Weights of a small GPT-style language model, trained from scratch on English Wikipedia: 2 heads of 64, rotary positions.
MLP neurons of a small language model. Each row is named by its layer, matrix (gate and up: input weights) and neuron, and shows model dimensions 32-127. Each number is 128 + 32 x the weight over its row's rms, rounded and kept within 0 to 255. Numbers have three digits each. A neuron's up and down rows have the sign that makes its largest values positive.
Before each neuron's rows, "fires after" lists the tokens most often just before its 100 highest values on Wikipedia text that the model never trained on. A number after a token or word is its count.

fires after: " " 53, " (" 8, " House" 4, " was" 4
L11.gate257:126180175104111118121095118161125121128085119131080109130081124065149131151093131089098093105112171148120117111136088147162143133139165115159120134162162072112119099124119095131110063110119115105199142154101192064147068185152135125126155123080136162078160162123166094086105146180113146077
L11.up257:112170123123115193104166161100114146176108087140159097037145152203081110130189072103085150159107113075078158105151093142177111156173124178173134085077127166126157106165117177117129172124114101076160102110168149076143116134174147126144137147137103162110128110133058103065149104152125132150

fires after: "\n" 30, " \"" 18, " (" 16, "-" 11, "–" 4
L11.gate120:160164140114123108137122114193185136127096147103141173134116139112174137136161123097094127103097067144124134208190174133094142111095155080143176133141114194146165096153194102154128114142122122176177122195129139117172146151119131205144121112116134119126117164187135161120111152075139099124
L11.up120:141169083120148123173094180143117105121151125151135141102112200090127213127137079152114079131130194086152122151068156173004108122159177104109094122100129162129070086188076097124147093129132102131087175123077150108141068130107128153146134130057099091136079110138193129104128116082165138124

fires after: "1" 74, "9" 10, "2" 5, "6" 5
L3.gate461:107151079118152163165112173136067135111123179130170119153086205124154155164080168111160081139116154163124126118183132159120138122096179052120161099129134133163127120158129154145099144117080140164095149113041120140109125080166155091109115104083117164138149180112120133091094104103152196171
L3.up461:107182121143108107159181127128072103107108171096171131139219166144148089073143124113092111132133131136089103119101119117161147086119088137043088093118083196147079080049146094128043110132167165137140111115154120129102097122116176142124091125139126109149152168141126139129150071122085150111

fires after: "9" 20, "8" 17, "1" 14, " " 5
L7.gate137:094115128145099121136140125094122133129143152149115146108087111141058176112083119141163140121106109197074090094154149075093189148130121144115118096057157134093137116138173122141145147118076136123143112109125067117144108092123147113139108174083174171068187154116159049094145123119060173092
L7.up137:123137038131117115092163159116118157114131159117112057113160166102132170069153168103154090130101110104151115086058153080153100111090116139080101027149089191106134165127125114117116146118122185060148101137126104095159181119129097134174165127143115149092110145111149152186148172126099096137

fires after: " " 80, " (" 13
L7.gate271:116158136160125139095136123060062111131143122154131192128197121075094075120169090068144125139122122154128152130170085115150093114139131086116118130140176060139130102166107181195166156134118076100225178128093172126130157116084117161110148102106158087150125136119117184138117120190143177138
L7.up271:128164154095145129112159147082147151103127070135195184092153075194064100089148126107100140186105108146110137150165155094143143159205121106076088155084125135170145151158155104142122137156135112089205149112119154176135169150074091117062169122154083121179141132095096139119132081128134175133

fires after: " " 54, "9" 7, "6" 7, "5" 7
L3.gate169:079124111146110109132158142045140146117159140176075111157114152127092164120117145147101184097149159178096134090139183142159149114125126132102086206141126121127106155116143135145189167103163076062165108127087127067157113134049073097096158125137164143082161109118075144160159120103116142132
L3.up169:137115152104106163090138141122122186119167140114129148154109162123121135124131148135143101091153095172139115143144128140133143147161099108131171126134136090147177124031130139109133210144150007052107101142171123091087132165092144082166219169209132056083121154124084153160117146114168131152

fires after: "9" 68, "8" 5
L5.gate144:020119122109150157131111102095133122159161156118134152120064116137163166080107121094111102096177185205152035148127130151148164120112146088121109130100150167114114122085131119118096085144113150123122145121064146174101167108165110133084118180122143144138131161077136155151193131163140137088
L5.up144:109131108137151154096111176152098123098176143118124176090131121129055163122094132152201147106126206101112102149114091155116161119133086092131107155137103138133119105140155128091086119070146109145151097125104153104172101137127118139133098125142175081065176136131139080137171065176099062121

fires after: " " 92
L4.gate389:127102125185114165160192165172119114165127113074137093062132074123148089101105079116150187123115095158091153139154138076151145121157104116119114135136064121092164123101074053094123166188091156182116138099086194174149132155133127135152118146088140093131111127084144145145176105185152103123
L4.up389:135126138145160081108147166156133051159196126132153110127138087143112151139114083109156091134122156136083196090143138129171114077087131122133091111187093148108116107096101109082109122176140183109123138160177135103162186134162169143143065149086109137135137146054121151115135142141057114116

fires after: " " 56, " (" 6, "9" 4
L4.gate489:063122134150125128154137114129097149141154159107149117103084170134103097092176131091091097119173042144113149122153126122235155108147073118056074078130158116148079180161054090084119080183112168148144130127114131147091130116116099127105118178065097161092080144120201110117126167046183119126
L4.up489:176106057133142116151182166143099104137109208068107119113124096098082136128134126101113124076088096168102194101138124151201176133136084125112111118162095139146109140131103086066094086148161145070181099107171136158106134135152148161115084118132146130145134180131136092117140122148105111108

fires after: " " 68, "." 8
L10.gate412:105091194145078181130108126078084137141120123136089166121194086155137135143158156150124146172175123212192127130063078086195145129125140094076115124120125126155136164123178111136221089103102141113142137158138104095165130090045127127139162162134132127042158077106106112158223180117074140153
L10.up412:176094119156121123102071084110058179108150086084186147126192111107141142126123147155131214155161134106169159082074172081159148145135100124131179093152088144144140213080171131086128156132116127144115139157130131131169109057078160138132133132141111168133130157107056164094203146123094134087

fires after: " " 57
L4.gate240:119120190130171115180162092113091090133149185123146123154171075152152116122192128109042206098126089155113128154110147127128111140160138072090110159120131067129104155108150154074180135144117146116102154122178171181189138137118191100127145120172096160131136074118117086103129125180105129135
L4.up240:132162143079100129143114087144128075143124064169124126122117153116136105102151228145147130083200112070093086145105167117085150083154103140136166087130068154083144122090159121119160127148102100098167143146083155173136100114174218125120103138126154161138102174187170143182138106108097133102

fires after: " " 87, " (" 7
L5.gate277:108075131126114150148179143053135131117125095106117123091053163201070153084125147078097082144115111145109114106172139098151158165120141170103110144118133147108099151175064106079087113129123130093136177127098145210149190089142054137045115113079087150155070074120118144170121148122152149154
L5.up277:079020118083159154183136060142144128162115165115165070115139146064117105149163103132139102121142166132105153097089123128120157106147080110113129123142090066155100151163141128081146109223184193127099164179120089169104151129133148134155120081120139147116118141109156121113146082109089082110